config = dict(
    d_model=320,
    head_dim=64,
    norm='layernorm',
    qk_norm=False,
    tie_embeddings=True,
    optimizer='muon_variant',
    decay_fraction=0.789,
    steps=7537,
)
MLP neurons of a small language model. Each row is named by its layer, matrix (up: input weights) and neuron, and shows model dimensions 48-175. Each number is 128 + 24 x the weight over its row's rms, rounded and kept within 0 to 255. Numbers have three digits each.
After each neuron's rows, "fires on" lists the tokens most often at its 100 highest values on Wikipedia text that the model never trained on.

L2.up1226:151131136171132100147188159168077132113096136150138150140054088101100118103119112128121083133129099157132092131141156143136142133128136115131100096145138134156130136151116149121085079136172118098114097103109112152139154116137146098107162161139128119149134142102160153126119132119166073135100152116120104129123158114126113121106135096108133126104144130135132095131087131125125138118109
fires on: " the", " a", " |", " for"

L9.up1264:125117110120175067095174102124088136152143111137158135129073124160113127102110145118101158110115169103148152160154104148163165084118124148145178100127111109166071096180136139158173126087127134147115099147159199128164087159145105157140122130119140112145136128106124104128130144144170138113122133149095103134104096133128146117116141152120099136115149119140066084124118160115087093142134
fires on: " to", " not", " would", " also"

L4.up613:111121142138111144126148118112141115133107142134145110135129105104127105119120120112102075118128103131126146154117116135154090101193111061136053119124112156158123106094149096113114113149140142125153134102129130148153100106121107109151152156098166118125167159141128121109105162120149137112097081135114093132135149106136102119152142162144176158141134141116131092117103145170101131103159
fires on: " |", " 5", "N", "E", "-", " 4"

L6.up884:139161124101149139134111147130114131128165098137076082137134135111119144136142121123120182146143114137111111140133136080130131093162118137157110119106120086163120125127098148124122126093125092064146102134120141155136153156091128092160168120117112112120169133121129115134117158105139134131073167106077077123103095099128125076125160143141114158144145138149151158135079106143123113125138
fires on: ".", "mar", " |", ",", " of", "ur"

L5.up609:145157173186143150158116123104126119103100104083105134131124119119111153150135103083111107107161123115148123094158125150130132131122114138121115143110074119172157111131153133147135132130095158123142144145101111133129143139089164146143117094150158122154134138131149162144110114134129119137112115108072130143110143119184061109116133187118099167136151146149150070146125124153139143133164
fires on: " the", " a", " to", " be", ":"

L5.up1188:096146144123105164134147122077092121195100122086149133115167160122131133118097128151125128145094081146117111110139092137138128152160146110097120113091127118135131136110156122166134125140137141118113121094122113170105174109095134090137133104188133132137120135141151147134115134169140137104127150154107091150131131075141104097154157082154117139105160103113115126098138125083129103122156
fires on: ",", "),"

L4.up1216:121123154074120100126168120108069155141117123105098135111125111106128102140135160137140133095143080137118131149135099083200126138161132177176129102134152112091123123138147133175134142100140145109173145092143131114132176143103110112128138136102126102102177110138125155132131132134100146097106140141111140110107112105118144173138141149121139160123137124138118169081124143117113120112151
fires on: " of", "ing", "ed", ",", " was"

L4.up1170:135128134155122100120129174147122106113119147126087132110110156117164098163102134117138111114148118075152146090139174147137152105110098146184120115064118118115133144120126103172076147112135099136149104131170131150120158116106152086159093133105111149095162067133113101125137165095119175186123122161143114154128146127104138124129110161110129135153158111149114150110168150099107095127106
fires on: " of", " such", " as", " like", " are"

L2.up585:126149127113132143132105103119063145133132124165148153091098110154133126119114086160131133111116079172088149133151098157110137109177108120165123131127115141130125077143107128144137161135123139116146085121147113180113142119124142149120135155119137173113142141131093074122121136112138115149144100143136090129120155112117154141105096086100133106112174129122093121136120135159143087166124
fires on: " and", ","

L9.up449:090125138125140137106147122072164137129123162117104149126104111142119138094103087158118158132122174130124150171141148132160107154167123133026151126124087091124154152131133152145123104127158147074177119170141110120091145093103111116091104098164143122142144136173105112124119138120102138111135136108164109131125145171121151170136157128139143129146119092132148087113135151123133118177134
fires on: " P", "|", " V", " p", "-", "\n"

L2.up689:136122146143135132134111146150140106151130136124163105157119113128130136094085134156146145106133104131100132100061155183100143111136167133145121173149167126116135120206139143142127110094120135118121161144125094130113148126110123165106136095112168142112105125121111112149102115115100107093082117126141133137133136161133108154151132118130110140087096135115154136102118122113101158151112
fires on: "---|---|---|---|", " King", " |", "("

L2.up154:124135123104103151116140122116118148124112147106136104146139143147124129135146134097120137164166134112138084079167121129113114134140121150115130124162169119125136100131151109110125144078108088073131114133110112145159132101133124153113074121115076157127126100169109168115064126116103113151147129156167088098157119138147104182119140148142150158096115116107175103192100102122142118116125
fires on: " by", " to", " of", " for", ":"

L6.up90:167121115106140077140108151136104114124089140114160091110095193075129153124129127126101121138099134124137166134182146146132168136103135138102157133146104113119094109137162098163156151162123097108135095139128138132169094123123173123138111100167091110104092107184137166153132135108101117151125110121098094113112096169098184104161101139117106171160097123101142126159135115175130109098141
fires on: " to", " the", " of", ".", " and"

L5.up658:148137114119122091134111171093122161136118128144091118146132121097114108125159147106141141114117092157129162130139200118111139136119081101135144156119154096156099135126139113106130076112140137107146124107133149127139075127136125107165152149136130132131094129145111108149136108170150104149135153162158099127129118123109110166132156141131109111132143101158095103165107155110153118154097
fires on: " a", ":", " he", " it", " they"

L5.up823:122123109094168107123110152198135108126155105095151132117129110130126123132069142122101110095099180132117139124128109129128107129162141168137059114104092144124156131142163157152146112107147128085127095129132118124126154123074123147145115122123117147131131114165120078110147098094134111102105126119141110107154152119129173140111101110119132139116081152127133106158150130165155117109145
fires on: " for", " with", "ing", " only", " having", "\n"

L2.up1204:125109135096083118139152132137128114152133153118121118123142127060131136159116131096138105159123112166148147120117165146145113125154163120108157138155121134096158073173118110130119107129153142154141121117110139125125147129085099091124133145100082128099129124132145149141100145100151105119125112145101146124138143152127128154147135108174093111113143147109163128141145154179136105144153
fires on: " with", " and", " out", " from", " |", " by"

L5.up504:111155114127164113094134143127123154122074135138138128147130115110150115128116117125134141167104140158119155128120116127119091127122124123136128104146107122186113154156112143162169147124154129118142131137143107141108189109157123131131120115118122107099137119112101101140117104147116093159142090103130114137140112159175110158116122083096125157098157100120103133134123139126169085161109
fires on: "-", " to", " and", "ly", " of", ","

L9.up730:153131134109122117110102110123149148172139145140106116101115117114137098110139117125109129117134104113151142181120188154120092108140123150123076144111132090062151134135156091140155084087124111118130142091136084098146135106153117122141137151098136119102101135144144099140132112118146105094175170126172149129130201119163092144154140101161080101066104129140147172160151133114112144159135
fires on: " |", ";"

L2.up91:120129110146184169114095142131130196149192128087130086091158130134095117145136100134124109148122123115136136161120106136098126095171132142136060128134150085129148119103172101144174115153138160098150137138148141068102109134066133130116130125130110142134170125134142127124125141140131129142090145127125138130092142102141135101093117136159135126128099152100091145147090134169148094121190
fires on: "\n", " of"

L5.up214:129118118168195127149106140174128142154144111082133140098084154142140147100142122161112141147113085113135132129076119124126161105147137087062100103102142128138115139077135148122119102140159123108168147149133091122138159136091126111098110162119143127114063144172036144141171108113123108105135128129145169142138126121124118102109176158105121132135136127130121143146126123135149131078133
fires on: " |", " in", " with", "-", "s", "---|---|---|---|"

L4.up494:149092124106124096103136166120087151114090125135155116149152164130147150108150137136131151145129129091151161123146089145108109146133158165125160153099132118119094133142115132137103131139159136124142156146106120128132096148112116151154139149093085104111121168135138123116128143086130093081114110105100084146132128167070122113150064127136164110064153129072151150156127146156116130164145
fires on: " to", " and", "ed", " also", " ", " life"

L2.up379:112085149140097152140135130103127130105100117155171120116127151122131142072152129094087150136075143156128135081140154092161133144139170119199107131110062095109199129061131141156135084138156145111116100116170119097155135152128133128155141131127128109157137136109109101124136157142108125109098159128152142120134171136148139116119093073136139164148125139146147106091117094153110090130150
fires on: " a", " an", " first"

L2.up410:194098103106134132130169120141129137125126125126116100131138073110142103122106135157161144097098124182143104150103128162183078129116141119112075146112157170131140124143194109166165107096113093141136117094114136119138138118135073155108102080126154130124116129141145150093140104129137133105122164149158136112147093105103101106157086111143085152147147100163138138085170106138068175131155
fires on: " |", " for", ":"

L5.up276:122109107111155166147093147096153092093149105163143117130128121113126101155120136154168111106106150190140132099157127163121115186127175143115142116114153136163131142175093151130149113132135128103148122119124146113109112129158144142174120149128099105135155092124107132112119148154151113166131119128134123133097135154140101124118112103108133142135126125155119108152152156134093157159131
fires on: " his", " is", " has", " her", " was", " also"

L4.up1143:102160144068134132148137151123147142130121153139114126129137079124172135106157132155131102116162068160184129162110108117122089088147139150107080113159111117106119152154135140168145164117147108149145085156129118182110117133147149084104144091134131118109122124129133128139102139101124112133178102131085142132123113177105103104117135088105157143123147134131136098127142159101138133170164
fires on: " of", "s", " |", " to", ","

L4.up574:149108140127104155125104122160120162135101123116125118123107149103137097149101116112145182106139182149181141170131125133167110138059122111135142128139096155127123121113137185113158131138148133121187100126139166112124112126099163141181161149179090173131150120096066116099112099138148097132115117107120121135128144146104157095128175108115148138163104146138141174138097088160146156142123
fires on: "-", " of", "'", "."

L6.up271:134122138122166133103116126152111134108176109159137101087151156128149149151141132140139150106114154109145175126121117079098172115093096172129179122104129129139152086186143107137109151131142156104144100108152133142144159131104102130138098083109133133116122167125103136150097145136178153092101155146070137105116135075142147121106139123136145127132112128126142133134117120121176185089153
fires on: "s", " and", " the", ".", " The", " wife"

L6.up1071:116118123102102106111088105136111188136064157156088114121067164118162144108178068131151117133127147120148115172177125195062144130119163155114123130134129111137140115138086149102131128118161137131128161097113120114149114090082154105116122111152171133096108125144125122127125151144135152151112124133132155147114140123173126153149156145167151145148142137141186168102118125121146137131110
fires on: " the", "'", " ", " The", " |"

L9.up457:146091094113166075144138138173110095171065120122156125132111167124158139131116070169135119175128108126085127163115155135111084128117134107070131128127123166173092153120103122159116121129134137152135118179177122129070151116101118152141063116117133121151122127142105138117121128158110129088140149120147126098108143111101101125108124190105111142125134150134122145155131160127097091123137
fires on: " P", " |", " at", " B", "|", " in"

L9.up390:148118140116115125148083122099126114091137160158100147154130124099110165133145164116137118148094101110099152142133141135125112164151108119160123120147127182143135095078121087125150114087142113144135142112131142112173108130120161137105116124140119114140154119151123132146110132136118104179097136116101145111145163116139123111149186141161098108100152148104131156134106169130104145141100
fires on: " an", " An"

L2.up1131:121146147149099124122114080131097128196131150141128124152118168132135139125159157087139181127149137112159114154142104151124149164087117110096129109102172128163121112150117167111109121120135147128146134137081134170129092076103138160136132121115103153144104154134120137084153132138141155144141144103104178138112145132119151085169114134121145130121132114138156101134106110136137098124156
fires on: "'", " known", " famous"

L4.up1032:177125158143114172107132115122121165123158144097111177143121102115133127149122129096151123108133147102104125159199126131132174108105095096065122112121163105132195139118135168132095124122169176145089130107160118137111107127116121150183102151171147140098075112125143124096126117117102181113133117070109147116116113132110128118154110151133147137108131119159133155131113106105133096148099
fires on: "'", "\n", "-", ":", "|"

L4.up1037:143155115133140139151123082168099095131128129156103107096107117127115118106130110174162160106100116112137145187124153178113099099115136138121126135152133127138113097151120082111143114117123122121115108105115134125165118138122072117136119067108131150100130149136112153115146170123147141125115149140102133133164106122144190117130131149111145132093088131173124129139103100108164129114119
fires on: " the", "'", "s"

L4.up850:141115136096097108169103113120179136095151148128086158154137138117163141069143136129100120132120122137136137142152083139093134133149173148160096146121161112128144115144119085123115117139118110154128124157136163097149151104090126121122105140146145107094141112162148127153144105160123093113128100145150142106085098100161149121168114136142142122065135086159169129112120112118154123127092
fires on: " of", " age", "'", " time", "-", " who"

L5.up1243:119114132147100131112095123141105105156127135179155137125107126120133142140187094140094163146119128164151130117107139118133137168155127113101120119122149062115130145124128149133080084101134132138126111149119130110112084132093084144101110094163118119149093129128121151156095134157140148125128121152125103082144100147108122153159156136134109142150088084142141153111126127127100147148141
fires on: "\n", " ", ".", ",", " V"

L5.up1215:100122133158117141167149091147124114132051148134145154067102113133133140093072138125110092127130121109091157114105089126156148132169155112097117129123133111112139107096151153180170099104166120119113122105128120123149171149145161077171131097166103128101103146098167169097152138152180150095087146108114116143101134091103158115155099131124110122101161095116131151103110105156143101165168
fires on: " and", ",", "),", " then", " also"

L4.up87:122170145126154135080123116116127143094144089097138117079110126143109117080143114122165071104090132164193146119114105155147121132154110083128088096133139140114136117171101122157160122128142149164128151121095125117165161108092108134122145111140085110149134134127147129126098174116146154118111142115171098115130119118157145121128097145149153119085122157118108160124114102124166108116146
fires on: "\n", ":", " |", " 5"

L2.up21:096143139114123128159125150095148118149103125140097103121132105142147154124119134116093078151139136132108089116131158084148120100136128087104111134168119147114111172105116126148108123107153123121109165119128145143144114103097167098181105089123147128095122134141132154157136174163120122129145139085122116139051146103144081120118159117117130101148102107154132088083136108130123112101178
fires on: " -", "|", ":", " |", " the"

L5.up1211:185127177105092126121134154112143154129100118104117148117104145143131159108121164143141153148122102177096137114144108122081167123141129075113159110127119107129117144158145158121102151120098134087134117176150146137137157138116141123126141162108138136126163118157144095110138124149083156100107177145137057126166092144181171119113128166105134146123167118111161138110142087118127111107117
fires on: "\n", " |", " to", " from", ",", " was"

L4.up1245:132113102140138124079125158106136125117118167113173094135106136111128131110156153170120082133101109118122143151124138129097148077111123140150117127147138175145138156133175112142172128117096165129157105117129097176110156110162102161135137133103114109111121128144114107151116129102161121127157103150096093101112138092185085126144101114104112109145122157136150155146140122124128127138109
fires on: " and", " his", " to", ":", " the", " |"

L5.up380:121136165126107100185123140116091112119107139148126159160145104125122166107103145131096132139122120135143158114133119114119145152126168138053132115102126152149132094146133166152101139118128120130155094149082130135152113164091097141144155120130118163141092096151102139133122135133122129123105195130155126123108135103098099132110152148163140146131128101118111158107115129127118165109143
fires on: "\n", ")", " "

L4.up275:147115138124117144129129141147093167119114182104109138163157162117148103066123147174114106125106093123142105138130140117117112099142133110135119104148152112102165116139148059131109159141128123110162147121126162142106111113132116123118090150077128114142167111118093120137125140106119125126138153099112132139126168118123129156137083142113101144126169150153157132103130157176107143093140
fires on: "\n", ":", "-", " |"

L4.up153:105140145121123111152106131087154128128123164105133114110118136138117111112122118115159079122154105116172146135148146101150108083188118087118093141162093156194114107132145104161158125095159169139138140129110090100138144123124164137087139123129159113138118088184177117162105119127146157119135099136132169091161096115107112152087117129075173136117138183094153146117111068100147150139080
fires on: " |", ":", "\n", " 2021–22", "|", ")"

L6.up1128:149137080077107122104140128103135087129130116138062149141137150156119188134158097136103137184132109133191154156079126138124165151138176121133141060135148181104159130117119175133102117121170129110098119118165107101116135120121150096110107160139138108121123131116138148190078116157105115098124135139129131141078099159153103125165166133159167127168100162109126107145139115149124142140136
fires on: ",", " is", " and", " was", "\n", " |"

L6.up735:130165092128136167146138151141152072120100129144156091132100129114100152115105137110101125125103158116104147079113137112133140121133127102070142103127128151144098144171124118126119147128133118161097152130101148110125088118158136135115114109101089113133104106118119138122110142098164145155125169129098145190130130132140120142097146132139169141108189165177124125149131097108088157086173
fires on: " |", " were"

L6.up462:150145136131090123094136076140130110094130116088104102114124120119131161096129086130102108155142083126118146143106183119129136078161160130176089073073126098149143176159067121123145141119145148103151135124118102146127135081130130119128126118092125156087132140077117112138128135107117138151136131131144147118110151140089131085176110183136110123120132107122150129158129107174121101130112
fires on: "\n", " (", " in", ",", " |"

L4.up444:112136125136147094112126125126118119155155151139132162148123161137139116159181108171096091089116125153145138135112105138125168148139193097128125129110178112175141085193091166090175115099140129140107155123125141117145131160115164152111133121132123123143149134148130161089119115129182111104100130136083119135129138104126129111064133180101134141134119123134153126136122150121119166171103
fires on: " it", " was", " also", " had", " has"

L2.up192:124116105145156135110121109127132097157096118144137151174113115109154119108116125155120120081118112160125122133155124110127090124125135145125139156138116131207137127111106138097163103100140111140096096115088169136174159167120092149124081118136098149134155099140083134139131145130120134085113156150103087155136104125167159132154102123158132134114132094158125148090140135105122095139090
fires on: " to", " for", "ed"

L4.up122:097145136133117138115101117097132180116111077116124167109070105157125105137135135094134132134161153108117157128161112186154108080108108126125108121150147128170162109119120107148114107106134137152107136103136148082168147128121162154114109162120143107148090127142102109128149112116176125122117126120098133126151119144101133121128158172129095151160066100125130092166139082085104140116136
fires on: " of", " the", ",", "'"

L5.up514:105100151112150092117126165131110169151136067164155113097130099144134142130106119132154108144136168119142114173121087108107134132179111138122130134126108130113167129084156147174096104129139116140174130117140142142097131086136125118122117153136157148123116125098154134135123143145118127122157143170125155172111153101092125102121136161087177149145096119179117108138136127095125170109174
fires on: "s", " |", ":", " the", " a", " ("

L4.up960:120084153137116151125127085111098123130095112152178138076143116166097110097135127146109105154131109105150110133125111132090169139145136093119154122111120110110162109107138152148141126144184134112158160129160128146140140118135168095103082129116149131091091158124186178109159107149167121148121140111191076107060112111111166139164160098122084075117172105150124137085142123112116139130143
fires on: " and", "|", " or", ","

L5.up1208:139139148148090144148110158136130140118101090154154139109123140094095114145135146082136109135130131177135114134110110150153115139130157152084119159133108162124147134098108145174124132099160139132142185153127147127148142075091121108141146139124147107122097119141114139131136136129100153129136143135102128148154144114103126144126155109119176116161097146168109073142165050108090093128137
fires on: " the", " is"

L2.up97:086122122132151125137113151103115128107128137147098149114118180119159105154151121084147092099134124096097092137142130135117092126109107164107118112115115132124109143153146127152156111146137131101158112143074110150083127086125167104133138118135149186156121136131125145159138116089192165133127142118122116142154163152104093086148134128120133122178199127149148090126120088163141127080122
fires on: " up", " of", " to", " place", " a", " their"

L2.up1005:104169137113106122151148129110127118158112151131111076117056084129148158135151133139112137158113119119135128126103129124144116146120116097145147140096146149150083143150144136154069168099088111136087141130132126132137070137150137119105110124149130158150111110100149145131096188141151153070127095142128136182079131144158112135137134089110119121121167157120147158133136113110142094086144
fires on: " |", "|"

L2.up618:125114147159159127128114125126120111100127130152144146142106124074146088117098141164149092063141123138129155116150117150136132106126136101165106117157090090117125143174096146117130062140106087140139086138117159177108132109092114109124110156160175106177165117142110142147126145108112092139157160141168132130117124103122147144184134121121145177102114107099173135125112173142153123147139
fires on: " for", " took", " due"

L4.up332:137133173090141140101109129121100145133107128157103106053130167138116081128133178137118135080132133108116120107124121097120115132139138112140135125112126137120133118092121070168133154095123095149113156152114101093093138150121129133113154078105154124131143123098116140206170147109108137135125118165137139088131121129123125152101115098112140140152123122073124140133122146126119148164113
fires on: " of", ")", ":", " years", " Awards"

L9.up904:135143146097121150100132086122111113169113146158152121130129135090146149106144126148136138068097114086103154122119145189120081168156137112089113119133120143102132120130116121155113072113155081127158124147139168171149160177115117119121159144104131148092132138120152126132143138123097168143133179117129140111136110114096115086125172150144127169147094155168155099157082141109135116113117
fires on: " |", " 3", "\"", ")", " 4", " 5"

L6.up580:142125111101150117144114117178140140133124110116114136101110138138141114100116127165168125148087154117149200111123089109128116126123110136156116115107124138115140150113137155138112128079148098116106147144110141098147119115143152055175143142121140146102098116151134143169112133119139182128071145147159136149103143083105124136171083135158116156170165127129137121085108118155160098131152
fires on: "\n", ",", " and", " then", " who", " which"

L6.up481:115156125134125145145126120152157117100126134103133127128139194130141127154172145149151135173155098119153113132164111136156102091103154171126156069155142138117141077144142110144109126112143135120202124128126119112105170141113121121113097094099126106125111153156129108128113157093089123077113110130131119157136119088160113117110129097124099115154128125128127121096115093151174139111103
fires on: "\n", " and", ",", " (", " who", " the"

L2.up1012:123142120139122093158140115148103150151127146144068097155124140135129103147106143147087115100096101127136129123100140123106108135141152146048078136084142124166091118145121108170108134090110117147152077140077080126138107142112110111138097118070135099117095125153121117105124165089158149159127141132153155137141125139123148103110145135111144142088115131134126151138143120103128121157141
fires on: " |", "s"

L2.up1264:138092132102157107055101097171089150154126147122086214140165143151134048144140130164127124103115122113185107132156087155111105132057135103133120180122113107152142133145120159140107101148125118103154134129118139123113107149121110137122148141160123135112114111147130148101115143150160088100120133100107172138101102160107141104118130141158137124134137146125176145154093121172137118075154
fires on: "'", "-", " place", "("

L9.up483:155124124115150120104104104111104129144099150114128079139137073119101131139117139133143149120098123132118132149154131163121118105146133134088096051060118085130161154128118103143089120128150119158142129163189140156149133188126157151123165102095140121127161164086105145146110145118135153115185184118174177100118175126113132132159134095153101133092113104106173147150102096110133086089119
fires on: ",", "\"", ")", "\",", " 2007"

L2.up100:141141144124132148104112148094107100131088127120113142087156200123163135147133114097132158146131114122149119101146089144067126093127147108133135111143140122113149122132092125140152162107153095083086092122110122101115138088067096130114099081148110146095116122137149169158152162081139077148147135129129117156129101134099098179097138115141118124145130117113099099105114129126113096099140
fires on: " to", " be", " of", " were"

L4.up626:125107112142127090137126112109122093153120097138084109094091137091133093097141090138133136124109108145080127106139149137163088152145140081128116115103174071131106142112135099131124118132134155102116186149082176116124089165094116106097121109134167140152100086123109147087125154121150115115156104186153115117110099153123170128155152122115117137148143105128086093133140143124098117179117
fires on: "s", " have", " has", "---|---|---|---|"

L4.up757:125141129157146100131136143121124131165080104131132100150149109099137126142091105114110132106116098090118121106140144162146108143181174118103127146134129137118083134114060114137123100083150137140163137164121113129131180153107094135153138126125132127124105098106092178142128127107132183140162188112167142105102126151068087145119147150164115127171113133137122132105105111141129123103144
fires on: "\"", ")"

L4.up433:131130126129113120110070167143152104111113137132161151103148124115120113115148130131092087101116118150118112131123070090074129151131150180159055135087100121142099147074127122134137145094119120170135119184114156128110162099099144114153066127165093138136120131130129126102059109127130185148083116119130144084095105133147117152136111133147170167096191128139133150172145118150124133135155
fires on: " of", "a", "s", "e", "th", "-"

L5.up961:154138133127114124109143132118189158132137114130101079142129175122108137090144133120106145134110194148085141121142094125121124125106120108113121100131102135117129174143124114111116129118157131112142131149118096164171132108136161132116092144096110128103124147108135132124137150126097073103110134128111133140139123131139157130109125147123111083155092142141108164100123151126143134129150
fires on: " its", " the", "'", " –", " (", " his"

L2.up684:130145140131112101113124140162146127175107082115091098161080114134124120118121095178067146147128142147164115150053092130096088115138133123080105120134158164144136145139122089132109124111150126162093082144087139098149113165097153110107126113099100093136111148136132111166164146104135124126121118153110155148145162132119160122131166141120138178128092116123115116152127117145143145126095
fires on: " |", " ", " —", ";"

L9.up981:109121136118121140100118141111123109117078155111130110134125149136129194129157132117055155177126109148116197137130162170148150151134100098151153150106142079108154111148143145110134063107130142125067104066152130083108098096120168086134108130121139128156139151059149123147127102134114083095080136136131151101140086146157138173108122131123134127090108136135150143136127085153114134109133
fires on: " was", " is", " were", " be", " are"

L9.up310:136147128081114102149078130117146124109147119153099115130152175140145123102162179130115155153096117120120089076127166108098140095117129100151135149112146124146171132076127150119137166151168141150130133134178113139161137128120117143099124136113102121170133120141154154110164137144092127126078115106119126109129147135120134107180108119111094114111153138138121137113101127124098128106123
fires on: "\n", " an", " first", " An"

L6.up1266:123081158098132110133121115111124088134120165159074151138193122122155131119173109134120167138156136152135116114138091165076086131116153142145111122117093154115100139176125139117149135126147159102153076121108137118081122110132095141096074168133127113105144140122163129130155161133154128107174144115126126126138099150119092110150130182090106104148108149157105136152133119148101120116157
fires on: " to", "ed", "ly", " of", "|", " from"

L9.up963:125110117142099167126098064113144097180151151106151167140130152087169095082162125089140122142119131150130142127108124166137141110138131083112118116145133145153111091138173179100139133173162172188129119128137164101159103117121141152182116093127157087110110140112115139120142153116162142118100107126149151105162140142118142169136130105072136125125158123133140163149117137135155121114090
fires on: "'", " it"

L5.up970:128137054134130049128132099123117132197135104110139112131096155119114108113116128107143157118131120109171133179097127096141124081137123130118163123118137073172108118184161133150160129096129132125079130127117138118145147110131130111086095144108148130144128133154125155119105139147121115130105143146151116115137135118148156124091190124150120162119127114149089096110114149128126098158121
fires on: " to", " not"

L4.up469:114145158101113133119124149134127167142059141098137117141145129113123107140149134144121155113133151124145148177088127181127062125123140154106145118152154121149120171124075130142151142110153121156099111121131122077116120113131148059137142139124117134134112156136078072107127110130137107128127079110112134144126134151082096129122135097126140177142105106145152138140144098145139119149141
fires on: "-", " and", "'", " the", ".", " or"

L5.up37:118108133093110133089103099093106064102145150142150121136181119120117131135120143117154157114097150129192148155144148117104097122146170128142112112137186111109139136142103153130098164115155121115119115209114105098141100113121113124127103122151120169102153174150148170142123150134145134107143130151132130156117133121117097139058147070125117168118108162139099129127094120108118088159122
fires on: " of", " not", " from", " to", "ly", " never"

L5.up110:088091143130107106135111112088125165118130166082129127095180106148098155122102122113163073130116087134124130081144136131150119120161132140111142149125098098148130152131168130146127115132090116173147162114120140106140151122117120123150161148067150134149107106143149128182086118088114099076110158148132141138152126135145155156152128139120134139131134142142141139134097158141127111132119
fires on: " |", "–", "\n", "–7)}", " 1990"

L4.up541:169164136173121097131085112150138161152093131091157129095113118142118106124099112119160100160117141113136129127120115167138142120110132150161093132134131130136115145120126105133112103072168116164166124091098111120134176144092116100121117109101103155117076124133154146126134133123103161125136155123147066140149142122093150089165066172099155122164166111133169162136092144098133110134142
fires on: " to", ",", " and", " |", " in"

L2.up825:148140153176164174158112129142140090145109134192131106090089111117137146126134134077130118111147151114126133082101133118112133095158136131155162144172105152132066132140129120123121127169158133167086135151112132113104139099112122134157135124126124157145117127139159126150145134096138135094124146096147147184140148139065087114108117123076124121130171080188156132103097101123085144122135
fires on: "\"", " |", ";"

L4.up1252:114132146111120143113164137124133154108125143126140132116152038132142116114095161104139120081142108146140125137116143124121119101152123119124113133129147128123103138111136073142099154137126151127143126127161128163151129128118126154152115107085154145118157178101099141125110151103128159125129162094126165173105140117154099101136087139145093104152150133160135141154099145112135115132129
fires on: " of", "-", ".", ":", "aged", "N"

L6.up599:124130150101137136113097159127174103107135141124129120100147120067130123128123166100108145127101129148153124113130059098135149125145155091096164095106105113102115118130108124108122154115161166140107128155119077130164134109141142151127097124134151117099133150121113177130113147126201128135091134129090122109150149125150130152115149109126108120115127135173157115106087129103121166159088
fires on: " the", "s", ",", " his"